python train.py --vocab_size=8192 --activation="relu" --norm="layernorm" --init_std_o=0.0168 --optimizer="muon_variant" --lr=0.00136 --warmup_steps=200 --final_lr_fraction=0.03 --doc_mask=true
MLP neurons of a small language model. Each row is named by its layer, matrix (down: output weights) and neuron, and shows model dimensions 336-399. Each number is 200 + 20 x the weight over its row's rms, rounded and kept within 0 to 999.
Before each neuron's rows, "fires before" lists the tokens most often just after its 100 highest values on Wikipedia text that the model never trained on. A number after a token or word is its count.

fires before: "s" 26, "d" 14, "ed" 9, "y" 5, "ing" 5, "ments" 4
L8.down2032,215,188,197,205,222,189,187,189,158,196,221,187,193,214,217,168,203,237,223,187,209,220,229,195,171,197,206,210,213,184,200,197,189,192,221,171,187,228,202,239,205,217,214,202,204,223,188,156,213,184,201,219,217,179,216,204,197,199,236,193,210,210,221,200

fires before: "%" 25, " |" 20, " million" 5
L8.down1212,188,179,176,193,158,203,206,218,183,215,218,176,163,216,200,193,211,195,221,259,207,166,210,220,187,182,201,229,229,186,184,236,212,200,214,195,201,176,229,169,192,181,217,190,198,221,187,210,186,203,200,212,209,215,209,145,205,205,231,193,171,237,216,166

fires before: "|" 34, "ort" 8, "gh" 5, "t" 4
L8.down3948,219,177,200,235,178,214,190,182,227,196,187,204,219,202,220,204,153,198,188,194,222,189,236,217,206,184,220,232,213,202,187,206,201,168,192,181,195,190,194,203,218,184,206,158,189,183,209,191,178,198,221,200,197,229,202,230,229,174,216,175,208,223,172,183

fires before: "-" 61, "." 7
L8.down167,204,210,224,183,195,217,203,188,201,221,192,204,185,177,199,134,188,183,173,203,200,201,190,160,234,193,178,169,193,209,191,207,170,193,222,198,202,173,202,229,189,217,203,189,197,184,213,205,173,219,201,213,188,187,177,215,199,203,213,219,186,158,179,214

fires before: "-" 47, "s" 8, " of" 4
L8.down871,221,208,200,212,227,182,222,192,226,169,182,197,205,228,199,214,187,200,187,196,256,210,197,199,183,220,174,194,209,168,231,251,229,161,225,212,173,175,201,206,209,234,196,237,204,214,153,200,184,206,193,200,181,222,171,210,198,187,227,235,192,205,178,205

fires before: " the" 31, " a" 12, " his" 7
L8.down2626,192,199,239,244,217,203,181,219,199,182,210,195,203,191,203,143,181,203,171,251,172,227,217,216,214,199,217,176,206,210,185,190,222,201,208,228,226,162,236,169,215,179,204,148,220,210,211,169,185,212,194,202,206,188,207,221,210,186,203,170,190,191,198,205

fires before: "%" 24, " |" 22, " (" 16, ";" 7
L8.down3322,197,189,221,178,203,188,177,202,168,227,234,168,244,234,212,197,179,172,191,196,203,204,207,195,188,170,220,204,214,209,190,209,203,183,209,184,215,212,221,199,206,200,232,177,202,193,236,183,186,195,215,231,198,192,210,146,231,192,220,232,196,218,190,168

fires before: "-" 63, "\n" 18, "2" 4, "." 4
L8.down3017,220,247,210,202,215,223,168,215,201,212,203,182,202,186,191,208,196,199,178,226,191,152,203,187,232,223,209,176,227,210,219,178,226,218,226,203,202,203,175,184,153,247,179,204,194,199,201,231,187,211,218,188,203,183,177,140,213,167,277,187,182,169,172,209

fires before: "-" 34, "\n" 19
L8.down3013,227,219,210,212,185,232,199,202,199,186,172,223,199,213,237,203,207,220,215,180,216,220,208,183,208,207,226,235,186,188,190,201,231,214,223,153,203,207,206,204,216,204,189,189,204,199,186,194,163,182,215,205,192,178,182,202,179,217,229,192,209,182,193,212

fires before: "-" 71
L8.down261,253,204,224,191,249,195,182,179,171,160,197,216,205,214,230,242,208,203,182,168,204,229,195,213,226,218,199,157,169,174,221,232,200,185,202,203,210,195,211,232,216,210,200,242,189,192,205,198,212,216,212,180,177,212,210,257,223,178,193,198,175,208,188,181

fires before: "-" 84
L8.down1553,173,173,174,183,201,197,178,186,220,212,208,200,198,187,138,227,176,185,173,224,227,222,216,195,160,161,223,201,212,229,202,207,222,207,199,191,190,215,184,210,204,190,193,193,202,261,182,208,220,213,180,247,208,173,206,175,205,205,223,188,188,201,167,231

fires before: " in" 24, " on" 12, " by" 11, " as" 8, " to" 6
L8.down1410,205,183,192,165,166,201,154,203,228,211,215,200,197,200,220,204,185,186,208,172,196,227,183,197,186,199,173,230,209,203,190,203,217,230,204,205,205,180,192,220,205,203,213,209,194,217,182,214,185,190,216,210,221,207,225,180,177,227,210,194,206,241,201,146

fires before: "s" 51, "d" 8
L8.down1318,203,198,201,180,196,213,210,187,191,192,193,180,171,186,202,239,191,191,211,189,242,224,203,217,184,211,210,188,200,179,186,222,185,227,220,195,220,205,218,200,192,221,194,187,172,229,207,209,177,199,202,178,249,194,229,153,186,189,220,196,215,194,164,178

fires before: "|" 80, " of" 5
L8.down93,188,157,219,214,198,175,194,195,172,207,189,197,173,163,172,205,218,188,182,186,189,209,206,196,203,212,210,179,192,223,198,210,177,163,155,169,183,218,201,187,179,163,184,202,190,203,198,198,177,215,210,224,211,194,186,174,210,208,225,175,202,192,198,181

fires before: "-" 100
L8.down3396,195,213,188,212,201,190,197,214,220,205,172,189,201,210,208,169,168,158,207,238,222,205,195,216,191,221,228,197,177,190,209,206,182,211,198,194,194,199,222,202,187,154,202,190,193,203,199,196,197,181,170,189,193,200,181,194,178,171,171,208,210,181,187,215

fires before: "-" 57, "\n" 33
L8.down1738,170,199,232,201,217,163,198,172,225,222,184,225,197,209,188,203,217,211,225,232,177,230,224,196,168,167,201,194,180,198,218,175,177,191,184,202,185,217,204,186,225,227,189,202,237,188,195,232,209,174,187,186,213,219,176,202,216,207,244,174,194,201,215,223